MLP neurons of a small language model. Each row is named by its layer, matrix (gate and up: input weights; down: output weights) and neuron, and shows model dimensions 0-191. Each number is 500 + 50 x the weight over its row's rms, rounded and kept within 0 to 999. Numbers have three digits each. A neuron's up and down rows have the sign that makes its largest values positive.
After each neuron's rows, "fires before" lists the tokens most often just after its 100 highest values on Wikipedia text that the model never trained on.

L3.gate20:536400495533554527602543489538535539511484562435443555413425528448502528464510491575439414566581503539527509573451497480537545537519470488514518495529427500468395523593559539594471447518398527512640407525480482559449473451484423547485486531452523399516494480494501554522495464413495418558522544547494397451553519489565548479465404495417473466553534472552552460476588460525526529445530547473472463473523435485430575464404513463447501471476483531517549406546519482425553532442562503582520422521527465511362519521406569469459580514572453500473529498448488497519498494558462526422
L3.up20:548437469566569542523518516519476508540495499510510544401484503447476512468600527491528451495551481496510534522455549473489485491443458523465499449517453490530398415563591501464467324469471566501584450497570534524467535500458463543468463429430527457456491482516477511505496506407519462600521569478488454491564501599438584473500564556504441568545523450444513373455514432491506549372576462460474444551668389462514540513410484460451555455521511431550491443509462432450576526482481499513526477552580467534401606505456513504498513500573483499465531573514455583492538433573492502488
L3.down20:515569535527490556440560609568441423482500487516474426510458492411425462487478424481540528438453540393451493460490539473565400466511465440483491519566432414491501469360658497393527518421540576519439555543446475525492428472497550445454540470424499563511454503487372496450470560533583533482439507427518469452483492534504538564524432549494477434463452604530562414485448538559510520442513464441511459544542466485526398429525529555504587456487510564487555536530480453451544459609457534491522560543496520475472466517507489493539545519486556586431431544497482505502555531486405488483
fires before: "0", ".", "9", " |", " C", "2"

L7.gate105:558598500484485514489461542523564492515498527520554533488510458440517529496473496517489489596594554507453409517472540488539450608520468521520476465520494469477468527543473460473542383525536470446599445405495486519464477544447472485412533480514518533520543469554555426557626480581493480453410483529443453473536552546507489522515434564568538441550379492474447385525553483461519561418460527464487424549538553564496588433483440519553434561602554484519576508506498531462567476598421499464525393566572498582559463543519527513495517385524514404511563530434494503529463490397439490590
L7.up105:531489594541562551500522454562511556479510481517573531555535427429537381531473553443475517462536460552475542504420569483583420516508532522453542519483476396462470632584485439488579538441525460498469520515576494434520600547451542536432461621428528524553467451563505461489487542486576502461558500467573603528521551491550488491480584516553544469566446530535482622462496524520563542507553516514570524531540579495540484481550505448341486523475471491467480519472559504500476544572537493498410530534577528480484580489523501595531525511528577560553616491523507500413411443556571494522
L7.down105:490494496550559523569608516564402494487461549468499451633457554507429530633471499479452516489533411494439480535509548576493523544484504428520493466476443485514448492410513455452451521518461572501570542522524615498527438435456507389463467476486430519523450383504577537546430555438499471444476494520582580522503539338481502428482488504579472493521466618521442508515523458477452458511499536563562524517507481437525467425486554605376512498478501540517507446492486532567469590485501470473479515494491512557472551477556515482537583420504497558456504463543459454488451430609447601550
fires before: "\n"

L2.gate204:518529551445504443553494430489616449460516439390536475402521507512633469577579491548512503456516527533494520510483557438478526584487419590578531405411416501547481515524464464451500508509484517536493511547518512526541495533592549564476476516530543541524410426507524579480504506381492482554517543532460507506486555457483519560597565449521506521492493434525557483522587476526489626564426623494483474468436431543503521508416493455474448588550587481461523449488560549482474470433501496525546496524571559634464472588471600499475492461438554488403478478555538490418437478505469501550
L2.up204:525494520487472475534472472537619546487481495473490414433552470498599409539573455455593486411511530503474520485550533387548543566449528521531507440530448509584530541541471453468530518453522574565475515484522572548532509608580536557502434519494540705502419463416460593534475570406479487504492512529458482471458608452410461510561538451552512482460481467513541454523627465515484513621579548511434476482457473567489499503459494467495497580580534460449535448441518587522498435428506525527538475540542542504498474574455564577512509504454523532510447493552521435440447451511482510574
L2.down204:582483495536514479498562563597522594517499495587499499454505533577519497495503455465581491496494455456512488448576499515479440447496527458498483488513526544505464531502492472472506517497553604529416521495564518528480610474453480492508493497462469554440497549452150499593470490498463458577537458547523491500496521385436442461531529535601417552489471515534493437468499524522510421514521650579453490496464498451536503552527533493502550515528471421537509482397509563564521499530507487505427498597534506459455445514517455470549529524458477536546480452506499440525482534536541530464
fires before: "1", "2", " District", "P", "0", "S"

L8.gate371:519480443464531557486484471463419444434534500581403485471528474506467469477525587544409508589544533388547488496469525569468518504583459594541502490468555506620589546509501407386437469554537582539456437461497448475441592445463485461389513573526570504469514538482560518521483436415483459490497511549511503478558541468538412468528497494457431490534421660555413477501527472508467587437473487551392456471375419518466557460482485427492573510526550508511494558538527483486495461465445567534505462566530435471434560546571454491491495486503478565485470460492514523542500434464507410551
L8.up371:575552460475501544454402516505526547487561424478484504486529546431566428470496499498484521423448435430436445407492573429444529556551501551473575574570531630516540445528614500423475463511476516490492497525553489441508532558541493535560393512574448642519472528486515574330494546502479423453490468387499548473539564521409481477537539548567609614466563524522495522545503512511510538453481514554563525486449427495532494545551418430504600482490480545540545607514538514493485488424514539532451506497511474532490401490531551480482499458515540547462508558489380513488516542486510530489
L8.down371:527518571565492492619444511411491478590548512496504493448447547479470513459466459543527528481569532463448477589412556371553498639582514474509454491461426539510468485551430465555511563593459432584500487464532418443588529566524462538514535595444492489461491541518570566441425501495563496521354489494465517486496452621489497430558512465455415480581528526515529531555524533481525488505535463625402523530535509415485515519533516524544504459413480458562430607454518471496495442509567518525578466495533504490536546477490510532567483464552567512514445483573538557465461411501513546423
fires before: "5", "6", "9", "7", "4"

L11.gate66:514492539484493541454465554554598590506601558455461424591416449481464479451510535485510553439556477502563528500494488488390501557469494690522498505485525555497540493513507426437506419542571397554560495503506552472539499477490543527479451553539550586569434459525510463457422502546593522522420504447573433454513627513508445468502441471468563400531519531580578515571473473485537517425477482490522472486486479421473585472540489439458467444526485510473411447551430473522536480442463532551434472505454482488582434466587403389479529502486542397505535523474503486568481507550493580518
L11.up66:520546531577490589533503509512491554505540455472476524575445420467448473538412484435519497557551553550472487470474506561484510538404499604551499491455468486445504456518440500509548424596531509554471419373528507528461492512464482524573440486538420656511473522405547469439489472614492588467466430438522444492423554504502538509504555500471522411508494498546564476545516498457461449566523422622495495466501415505523468512657545434463529537509483454537473522511449414463494517487599483560535551469503519529526458537579497440466436481445472604612600494507468472520468565513526596497
L11.down66:526482526525462514532469499501550493482489479502562486548430387470431442571499440489493552406439602587522518559415454492578522527520507510511515422535492478462570502448485545415479476592537412562512462425510507488486456565462531505554474477431475509476534572442398488418540518468467531476515557475561522486474450543572554439508475493379465448477498483533604515472392406591477513508381492472397512488517473535484481505460550555460532477458532428596418556443541477504536519500598574529608438489507474510557493593557400527581537521564475592547498522433526470444534528479487558414
fires before: "5", "6", " A", " B", "7"

L7.gate365:473522431500498521539431529445492411503619508536531641441508449457522407542536543418450513475558500477443516405472524490503565502560464534514450445474508381481502413522375438509489507526454525493570452459484495493493482496488501510430514471492551483455458472472530569463516508497564630509442482399471466464478551483578536509595463435528522490650493487522490508532501480428535568516527543515507457512504586492477504506470567488456476557524559491512539507453477548457544422562511440510534416490523505593565445588538400581622462480445558528466442491469522474519593607524504564622
L7.up365:463453465528478473452490514467491506565432479401496600421462525409506480508453522511445599545521507488476561561506487425445535558448512472482505480443383546537450562495419434464474382560518404514629400465546454471508366466481540526537535479482473462408481438497528576552502525535537595485411506509531481504599504456495480453500513559451555465558557514549426481664495534549527477544484536524506489568480491523632483449507517510454420440556560422503587505583551540541583531562497483501501573422462470458533429568509518524502568461489510457517506542448487438475493520468499543485
L7.down365:491559521495568472544466482505434574545490544414604542521534517531376416511464469529472486436552524478500449573520526428482466618479534549469455489539508498522509495491526501495525542526487417494523528471507488479537573584486500499441506394508526502480467393476633524515535529458519544513506577530510536447561425439499514460466485484533543494538480490499475508492533456567529544544471551503518461617513552585509475389542557539413488516406487558543600567524487460562492568574560492387464529496535609487512562534416557439481528379608500621449508396520530545530482539498502516624
fires before: "\n", "\""

L12.gate46:479476600421481521536590488491486528467503465406539451519547495399508544487449514466523585534552479469565537543499464451520518554508474401534373514490615492453552535523556522483605468385498484472445549492514520569543454525459501539538496532557412476514566571538595600398562492493486468471582444462546468427539508464505529452581454458498544581537590498450539487492479548565520480468502533440476501553527500546368489568496511496417518491535467454485494439493583495546409485355482503409527527502518539554520505411544455489566486438508459569499491443446469484458506443636463508449
L12.up46:419507549575498380520475525489447515469483504519502481507501444471504546470462575520579530458508438512440521464547521592506480527502561442444487550533562461454538403649490495520531547365521497459540389526503506387571539481536525522477536486530482503457549481646550548511558436548499547548460544413414529496427527527447517504507444504479471463548499500453507489527440595485528424461529535422520529563558465526424511523503500429431543509498553419466522473544504496520485521487516474387551509502496415438504604443556525531549542454478445429639549523477439446398556534447613468491
L12.down46:480494478410481424486563481512561467436524508539488564443523493550375473523414462499494539504513479468405535441494559515508476459615517397457566564535477496503505589372459468415542493579502500531457526550542488550496480568471463459509594498453469510529555484484477516488541557487399550448498616402444504482523458568552525445493472538466459616539513551375523457543549530562505517464458511490493465631485449470514566552479477383502481432575508544568490558455467528495498542508532568480483439490418490559544508528378520514522536473501448499523460530467474396467458621424574545489
fires before: "0", "9", " |", "."

L3.gate451:487575499479490431589432436388558463538558448439541528516473571459490488599529503530432448532508411540528502580509554452487510604512388523465525565575439520482494470498480530529562444512457454424489472573589574513564521442519494436513508503559468487460475614599531492447572485413416495484501449523445546530502493507572419444557466445485459485542560519461442494615477461463476562530486571558508518464534511622507600466515522469492407455501419481479487528530394512433411582440490463513445422508405473502471510538512476489433467500592458580502423499518530535495421492526532489447
L3.up451:503523476505517425592487478502524468576495473486625503589474511504509505533460467532504441483523438372451481489557481419574502500473485547467471479576511503538522488437511440534556495460574472464426481503569532562500588586585532411433423500495506556462484513596491469508544559455468482589475424561476586543500474499559447404471471474528472496547527487502483529548432431397462499511501520537508501417654516517480495491546539525568460456472489569397427560537480490423474577480550462519552390442512456471482589548559491535445480573526422571585452563493541453429414515479553563423
L3.down451:487535467566480503518628624493555556533481512531534525552409598519457435484462503379584530486492509473553509525411503465542463576493546497471429521560460505506473439551444492544531520422533459514455509482544477547533552652516549497427509533566491562430508483626399413481463534462477439436553398454613574519519524554446559503521500527420562671492519500506589404484476543506547545520465450521540460521555535543540415509486506507498507560486469522569469491486568528504448506480456473472534462443474448494481520526448530543507636446477488536555471498449464565479428490464531528522
fires before: ".", " |", "\n", " Be"

L7.gate454:517513458449518531508457576443501439536541457501493524502499561453491448486508524587556489482479422610495553556529496356513582480623533509482413449535452502576416544543391593494441579538374437466548464592590483546534549427507481469582497531484511523425502528629531518433491464373498423447460570443445498515547546441512543492572516504432519437512520467462588488541414524429472469510525518456498471452476548468516497568466535581557460519519535440556502418424475481475513490524448439511426530493432436482503494506493589567483456488459515427473566504594486523506490524473558459462
L7.up454:554545530503522412476484483545398449605358504541447444425540497471547523490451455529477497413442475459491504547544513445439533558545513478518485463527591483550506456582456537553486517561522562511488457528461414498423531441481607598496558500424500529503460459554493520466439510523572463463519541359438488486526475452531601516570522479483495529461552493551502394413508559519475470519475500440502491428506483544505452559501535570427413567527445535476492473602612494430515488394538623508524562608539433516517446493481610479539544523509506466494485532500471550547587484469441431518
L7.down454:519414519533475475548557518551550506526526491469516410524518473472492534435476460542491516526535500591527527478444517508520425520584575486407492542544569557456468599503512490473417578410491507517575445523498544544514500494582479417518464458493481487459468495571319484487530489431460499477432573593577575545488558489427487489515556449546549446593517558580492492481532491576472484428534504457441500502449461475540508388434573478541516466470527417509564577544431516535488500493458387433509609409463543443459554553504478503423450496422571466516535529526537471456545580444595526404
fires before: "1", "2", " of", ","

L4.gate386:512503423511513457572435469497504484506461459424526539475512503450501560479504480467481523501457483524434535464535450496461592391578462560572523453374512485601473503548475396471508530539477453560525536415546510561614531580508507564444593577532580477522508446516515481582451382470556483503497542450529473509607611450526505424447459492486553466486417528573553529446539510557520562539514566497486480459485613461474486463444602525428481608490523492509487409522562513496511453540551486506572519441552592564576466629477482510495436439529500489532478408462479512515598469476494461548
L4.up386:438534531581429571468435505540500580497458444466586556650523426548477431473544520508513510418360543458552543484515513648455436478614503486548560476562506514467566440507480481440544484554578455502587588498515525515556509506550525518543568543481449583534466493566503499487623516516574497473463521513561505476553521423480476547488517506481493391558491518543477556538533487520527485533473471450543368520551510445510420457432450464461454521453590446553550505465457486495520451470536613569456549453469466494474495501518527496550504426511598486449411537485447439473422578513498530552
L4.down386:562553495525491528431443489535526493538487558516475494463454473488418542567514494525459498452498485489570535530476541491491540534533476497515477536572482411484533580470410589506550494554497368528500537516497525445546451492495466503530424531466534602498498485474214538475526527553522521463374537481425400588515442381488481490526448491565543499491449404555535643534465531450490453522472552502479500467473416675478500433491518456488524574454465441535458524502463495465478452579530484523454454455470477549552460570496509543500464500529509561516467480511507517491556494481477560470
fires before: "\n", "-", " "

L11.gate464:536605499641474435450457469508457501439607505478509531530559459477531395469543499424463463469528517489425493526395493459461565535522473540497461564426523471482520499504434546527479457459422602545535544530550543441450489471439547504411471547501488481440509498452537469484586414600460514434457463523438438486536555460510471496597487541442520462676441562556476501491441570478534452481481410493487519499440447538478496554542376513461490505408568522504488562460509511497559517461447564494422477545573483519548545518536400477531388462476487528487475405562455488479496408508478552581
L11.up464:453517479535529421455520555529484535456468544531422572470494517505529437486507519587484499455563455558507567445473392454513564435542483524466513600538341424359507608510447521422486572569557500496547493480487419500483592471434529514519535480521527478470471507462515480587629533442494500498458516483473526493500608474548477367496419492493580516491453563485521512492560559595453497490477512557462492456494459485526472481485502473510354489489600507463488481410465512414466560510533478497488511473594515558440502442588495541466537463469515539523429478514502503448597572522438539621
L11.down464:464536544494532542463543457467434483452492459489447412561547566413513421512462491492568487426508437513416521535419550497641533511571574562480546536537510435475499436514426452414552485505374453513553425504532470578476545488474539528484526455485462560535499423416494534493529479531474476546518517464580550518460543679442443482528531457571606568573487464517579626488584474476469543533593546568444494519434439547484518467474412464529450363478516454491478453578484482458468473506505498478489585575443487518505541475497553472497427497513469528475531528459527491554567571452468517541
fires before: "\n", "iam"

L3.gate32:493514483537457517554489402504572517442467512531522436466401493524452508545521535528532461539551519551514490449521462511436416487596435423559539470537444546533525517586462474532550472455610447357491479471513510443440527310433477483512479448493505422475488505471588486532512391463507447477427542504596510596466522499441438560450520528441453411417527525582474470530425530470509538512517537486528482537430432529449505528459501547488463474480512435526504478513513440514456445596616460495530522538493487502455531448457454492626539475558483500422405481358516476450487520497439433440
L3.up32:500487437506508478519441435498511469516538457531543432505426462386510499524497420476536438512492463509514517345521463475516552486486491401486566566533568572530489486532456452412442479498466565473454523510528432469492500470453549453529409501562458448580439408474541445542466546446537466505410623495559511668491532516488501529474401468465482503526512497520449393445511578451470493479519451548502508436486470498464416508350525592554515457511430460547462501562549496481474438536463507500558476464432588470412455545454505656550540516582525536481465538471536541538469499448502552570
L3.down32:575507466533474485497455527482477542558507452565453464518522544427531498529495550454479446584530498489444373425488482385494521589428505422409530500538552499471477499506543470458435453471494530540456538507491440507506421481494561569504556563500460584531645465505352374516498484509606537407515500430495502563486415503557501514561512484498532467516546457440543462473518555481545569391505469494486567481549507380562448462471556593478515535505507454497477565471588484549600464511486533514515440504562427438489516621490506521482461494536592519532480547600461518565559417488429518472
fires before: " |", "%", " m", "9", "6", "5"

L12.gate338:570548454446551569490506526502494518530595465517514533564492461528473505537607503543485522531477580509583546424395477508546484633490546541514504422503555471473514504511430504596481516457507601581440452483576444543519435470507580602510526483474480484498526458600570513451551478501553573525561478452470453436520500512538558560493517489471586542522466595538459451446422640533452552543526574512450449440474560556470464541458515562454418516546591515456561463490590518493575505424485469437529442472492608541595451500463442508482473411471462556455444373503492536506482489550455506486
L12.up338:465499571481525460488481482608555463532465498467549510497551493493485551519458595532490444457563475511453579541523577418398441528383457402574461477539522480433471396542478492428503498467598525443499514474552381569495459497500418499538524480497434432390507537535549592537421517557553470518521540539430431456579546505454570426525504455465450483513600481506439433540487455454474499522523492436456587474560531513527430501540512493548497532485464462477489438571516552393504502506504509533546431592532583524565537550500424453511427520508485531472612466561496571459384592441511514547
L12.down338:453555519465465472532530498439471427495437536476470532498464548493487525520511571542524530548562460584529551513432532553507435487562545518544466610500487466460571436486399479557389566487587577541551535481529420543495491546435488544488458660600464531451481462470458486520610385512438561517442505534612552489494590497532470562592463530546462609562595502526469571500409439560504510445444536475510468515471520491580487471454476468458464535449538482558462477444511497496533578590479541406512466461476481465473527538538483537472523399468533479470609406461541530521498483484609524504
fires before: "2", "1", "0", "."

L12.gate353:471496447515589446541465469454461465502490531525511454520460500468498494533520518497447461555478475435488512434496470546434530491535460471588510557523604525533538515500448502418578387480555567489488498469540487455454492470479526595522459544505548476475470444533572500477498327438474442411593514375524454427513494452488503533445556386463511640540498563432472456468552525446528567447435428477457557511517419486551544596531426431475521505381503458542376590484545470556427492491490437474468473468447539535436548486611402505555471425532495502521464420519505500563496500504512560516
L12.up353:420488532531552484501486414483487509391403415490484519421488545446457414506505524536526490519474517528509484492500580502436519519578528499545531528545500556530618488528533555500578503532568541489420489398475500495491467402472497490537475528531509470419520484554528596484557507559412462465431491491494579393598437480526537549466571398470529522519483585503591506521596505473471481548399583519442476520422470551548544457419484522488519473451528522440534564505416538482409492538498453435496480518490486494557539438552507483543520533520466639545546325491521418403478495488595478530
L12.down353:558516584444438477550487509512484441579544486497438577460481463576522588395565495540571453517513422546565473493459525534558500509460526565531430495483440513578441451468471486490435580506555481505543433516609467547480498585445526501518538496578511445507448493542658536497577516552496541541505592461488469477480436475532578495495538538578505499506568564535396380511508493548546430594561523483525519468506478533509418527473508523474562529614506578593501545564449451478463538596563446491499398475496507500529570494573577539495476445477577521375489579483465511578513490441523481465
fires before: "4", "5", "born", "1", "3", "7"

L11.gate287:462534446543507515528521470530497475412512406501503474460483449462405510504481517547473474473510444475528560546410547494508429468486435558520483603512530532580438538605528517465506418569415458458492394514559518422478402482481421495441422477495416496521529501395541403467420504480491523460553488446452510549472503479537439501558389451444533524573536511495480483482546560531552483464442473551548472579438423572526549450566384556498428483471528520555595527555490555459539541535528472555442596467484527487521485602608512516577587451556481559491457503347492542510513522561496500530
L11.up287:432485597509545449419566473506486494487547505551594549546490481474503510470429598585555532479574480589526451520484517528496535445567452508483434490455507545490567576538508441495500573524529507479452394481541512391511540548538455570470526554439428610489457541526483360565454554518485438512533460490423454489532496506519555519476449443403500388411462499448501480438512479532545467482428487455484413499562470481495445461519387524522543577548496574565497581488597603459470517505448427406482475478486503511608533515474489540549555549472366414405520500506474476489482506513543456500
L11.down287:490473551569495532451548448473489458490550382507483572525447538494560488484535532574522524607517409603487481475441523569477569546438481521478591489519526499489506534464582529484530430484494524434543555542502562536617470527523568516563571450504537541501514432529320459468517504497483497552517522510585526450507409564524523646508529577494507495570479411469520515597480547475448553454486549451489545396500604487525466472531530462444496502566493456520407451356483425510485432581527578505448510485504512531512492557565464491425470516515543469431440574453518491418440442496490440503
fires before: ".", "0", "3", "2"

L11.gate80:554483534494505535435503581437551433503518439586459523521485451552530537520479540439560549496504447494596518543529471446501559478551471607418485450481424602566503555527466504570467503503476520618483507486480590402439540389532513462574541523386547571498505393552546476446566523454480565515430516465423491592495454331545551628517440496484510481566497519463368435468456531489520530529429550523472460531554461507510460547482482539508481460521486511463452565513561569471499447550468413503512433498492605485443491544612518553514485452480525461527491528582521532485470514492544454454
L11.up80:518386491540528425519438550421468445552492518491390453389669495543502466501457582553464544518493494557613551481566490500393431580559473498519462488486438493598459563568488542500536436567545446506526498483488492521533511524501538467452422548526500556478511542507498601440579509478516520534571489507540553512543543511425519551451542477553546539547550530523449456540462489536473520508526500504466478561548427533464523521482531489419458520483544397545543520503547445471565628488532467435456491617494598559483482439510491515563392549450485539603476487581428519450516465556466526391
L11.down80:504430549520460420444501553441436483595404425548389470450573527520521472540497537481425496565494509487502459581558478565451489538476400486499491538552399489513525478562526478530421530416571521436501491410514668551475452503418533535520522463556494468464433537492536541525515437379492543532496594410543474460496500425407476493579530569545488479451520504584565425540463461512575572486512603534418495456453473528504425477495544588426549421478540470549487490540507519472481544530504428523615502536547588448419449500480431489486517518563474515470524490527511461527431475467513512433
fires before: "4", "1", "2", "3", "5", "0"

L9.gate295:498575611463515492477496448491459447545536545462601489445541356462517506511576551546394504468566520476540481607483516524533515529514494489544470483418542401460587557500495491583565540597460524493502438516495452487521473435490460410442591469448536453475445444551574531530478487524533513487420498469406480457476588434548557592537494508430495555503549587631528434495518559486475524551498524508558464530417446544503493475598433585509480513377548531509532464496554545578482509514628470567495499555433492504532546549571478449597487528537498524474586424507495519479503471561463515509
L9.up295:558588530550460457505496587455475530455540543506439559560605529480475446596399529539453520438464540430526511490519479442418464510489436455476405431524549450595463547426515469466442467533525512554494586535518573430486545439489536509467595399512563560515432407431540491603527549552519507505401457354515540496499573474591452517553542464536548506616426489535538479597456502536459509534497483497527471550504505531443436466524408508521502531493499435525508504513506489497461475490520528472438527505467514471530478496563558493537513420467492506642564460417536474421607452431441538489
L9.down295:373515468627511499667457620498479549555484509509432526594448484504469491572481504458547433368400573396483530526468540540419531532459519514460475456487524494506504528488580561551493509581510506506501491451528611449522444493478500518486598512454498403490449491464441545521544547448553457480485547486540453474503500434497449474495573461562430510589455394526452516521453513471517472511499511438457521383465412535448507494527509475495561520475504421513507528528490529651517553437561424526475590542509487496453507524542478503478542497582532511510490459455496512476619488510452621543
fires before: "\n"

L12.gate225:478518562381604520465482402420518476525477430519564492517454548466436493474508598561541525511514532511488513507379520560503468509505412521542422476463518541441503536459521601426557491527464451486503530487594455442474528326486430541512488475501471424513519485491569521481502545414578531555466488477557422511553357498433475553473474534462529409548485403459467478445559532505578492471444472575537457561438540620479576604472467494483413492483491517575491574511446498440442518526465472590490513448555443482504469493523536455517481400517548467560520546436438512506587487522470496463
L12.up225:490423561461517529555631544533497464445506497548502456472436597500466479472552460487481509501490468498483500568463595534478455494416452438403445574520375446612492461461545467474407506584436539520490431446495458504570452467501534518485472521520536556635493551525521465543552565559492562502507419433519551451496505546502478465513506545506560560554460559531505527446480475419502547399495536456536413586404495538566541629571515540436539449577508571456507538534553467437583507526563488519520454527493449560535535545522482529561509487542396515418547555446585510478515453579497429442
L12.down225:533499465462463498537564412545466506455556501583437397524561567428529518504516611609463439510526463561436494483439487509475493534452449527481479466599393487576517449504542564529457539415529535498504453455537489549554500483484505523506504470512427500547541544463482528430579509537508543540531490581459533407483466498419544524492431531470510474501309387463420461455542468526504464485494636446466542478475464508482487445596610513449497523481442507571516453470396494468598553521442453526508505464466473571385611567542499491502516568483445495530480535458450451507397539507494484515
fires before: " |", "0", "5", "2", "3", "4"

L2.gate46:552445469454435549579482565438548519541411500538470550475444504439549515563502415506534424562555543495604411535424422544569437473540495426544429449413499479575558506523409456571564475521464491406524463464534436424442472487524528485481519594514490442547465501495542520453504414537491450588499436593483510533520553442535485467533479528535439561536457435505575478451503488469475467422442515459582462539461433481482454456403449413501496495579574490532506503541477508459526530425484422509547423528483437487419545486454554497526411416592541520536542450460555534500478382420478576475
L2.up46:527518498501453486485567513474467581516432494473551528523536520493499425527545454547521526502438481528460587586590519459455439461481482388478564591498453496475471486487531441464502383527486411465574527560478487581506557413439484593504478455570585437437532492480537544528479525446465491595516525472549521518449532528481514478409460431471540540477541491434475571546391567401457511513513549547573423434627461520523469450544528473491454465350491592531528444453549463436476570518581503426527468514535516477495515449550520544395565532500467623559472512458551460479538555588556475471
L2.down46:528481445534704530509493608514585541569486620507482510501552523642492522518507468634467473433484412535453573548472493448534491487473432456485460454495531431555429466553482490528566460479500420529596516507477533476530518434453542538474485479521458516504519443548571455530535493486493469479512537558502408507459539484535505482397423556443531561511482556495565454472509578473466595509488565415508518504529431595519438502535506558551423469475528555565586452479553487563575530538481585470519440496522429510471468596560524477452529464523590525500642517457541507509532488474452449494
fires before: " |", "–", ".", ";"

L4.gate90:445466441449486540420411534455618606453482552398516557508510572484559442498604426482527442481492368454456591502496526460531462492532443491571580535498380497518485524493450541413518491480549476457538457530611468532475495456493428511526465515444543502529429589423560481434481491379435488579519540522448536489507490490532522513444427449558522474475482502534490502474554530464489533515504547428479448494406513568460552441423454466446463552480476482545443468481503481369449555506507505494544450553458439517450452507437507515499537523608660465460553541463513451520506514408510515419
L4.up90:563502554517534548458452518545521508572484634493515497470547505480475538430573370521561490476529472521435573427511467486483426495486466440531440409488563436484518460570544391517531586411565485496509487507524504469435445569476428538458583491444428560524508564486491501501471519482489498536548537458435432465399614460448543479413552527596446451545452560486519503399478573590376559605522542446463491592505488558547564420478563421431475515530517481521556502462598424503433554486581505596488515515476500508510440481479460506458533497573456518510521506515495489447553509560433503460
L4.down90:592469499483354563484483650602525549547420518460589472540506515449472494549490436538516516547501452559476421447542586453475513493495488517472546537445493580565446483440537504517533514373606542568476501495451558514515525494523430486500584594513492524498505519493316443512425514447519597503521497472515437457420539480470548514459511493498487550579464534432509505451513549521335494484552455440421466540447508572544433459459497495536433531442508505447511443528484473494479496460590566568506553475530508520455392412561528459507540502552571512464519544497480463540465531519455500546
fires before: " -", "2", " Ro", "1"

L11.gate251:519569541499498538444606461558548404553524465453534574487487504490504520545555587542521408442507474479510546445372507514470557479484502526592461527476575502512554522458500489543564617581430553492493538497484434488588474435430450534471575535499513545488446468437559403524436542509545509467522479420435462458500508442527556557535495468465517429509527507568475426462504537569524562475423638503522499502445455434589510477518491488536433533521518464542452546563525490446505522486544515535364477466497567562489497500529406482482463551472547467528440468418502582406375465408443379500
L11.up251:565583528589508513527517519562421420485498462488569517519498430534413548483528514567548535528532448466550543516486533489563471546490460404530510503514383472447596551459585464497417503481517511539441546537437466486427458392362567440549457510600500535534546535534507472489515589554547524523396419499474559450488538500537520532541508506426515501549498459498567503454542516555571553449564572558550494542511455505529470521410543527381488493555512494532418580495521507472510470547555566477546512515525569436541559500563359511478494499517539514394478587470606592425446489525507435467
L11.down251:496486461508499489591556484512462554487503486544483496479431589475493507471469543569438440639448487461615384491453485591553498494520443494480553566633465459483552500520595556478445491495515442505510529487476441509331491459507498477529461483500438512522570601516534476500505506472477493509532471537480521476496465472525500508574515538509602498562443494491590535489501436527490533472403430513583554519548535513478417502417472599439437473537569532578447538481399443524560576564602496568504414565492449507502512401454462533488537462554505538408442588424547578474500505413499496474
fires before: ".", "0", ":", "5", "8"

L3.gate344:513536578468516431379517483415556449426570564439501515475510523451514491525554590454593463531512498540488470505448508572524526574600468436521462494453450473421433507529578453460549409401540501505508463552502539480474444521482592552499498471512464493487425498655550604510506497545458516493560481572506493577462512510582480528558509447501503492497480559618467465526507547470585465464523505394584474551532498596513513497433491479479446487501448514457550445441460516524479480456415565562386439482572417540520587488548494410505453468511482456453524582507496404553559511503505503625
L3.up344:449510591510583565584577516494578469423503487487486410515553491448496441485467512502434565527513453470585442520524618475561508558489560464490466480576511407485523441547486509506429485450470509519482431520526454504433487492438533421518510460543510433487477518518551513480518508584610483496569577552362524469521569479554473449536428530554418479500469475447485488656479541488509551502525490511584525557448414471542587513596558540457450352443461361518502443504462433453449468443514544515544511528481437450562591510497542452492515469437561512549518510552525550426551482508490474567
L3.down344:536511553501434504550485435519494499408500555452451525534436538473455438506490558510519543446479392550466400521587516467478534468561523457513539493493389457472523467477482540508496440431399508505448552504451526458530558537500536473520496553481497544493432510565501448532544533504593609484520613512448445492437513427505488486581449424491540395556425493534442623588591426525532477540530475522565510577546466496455484475439538607474454462551488628453557446449493463499448437392508514555463525470467454485593528576408509464536508411454481498522531609550511497473514584511593448507
fires before: "\n", " |", ".", " of", ","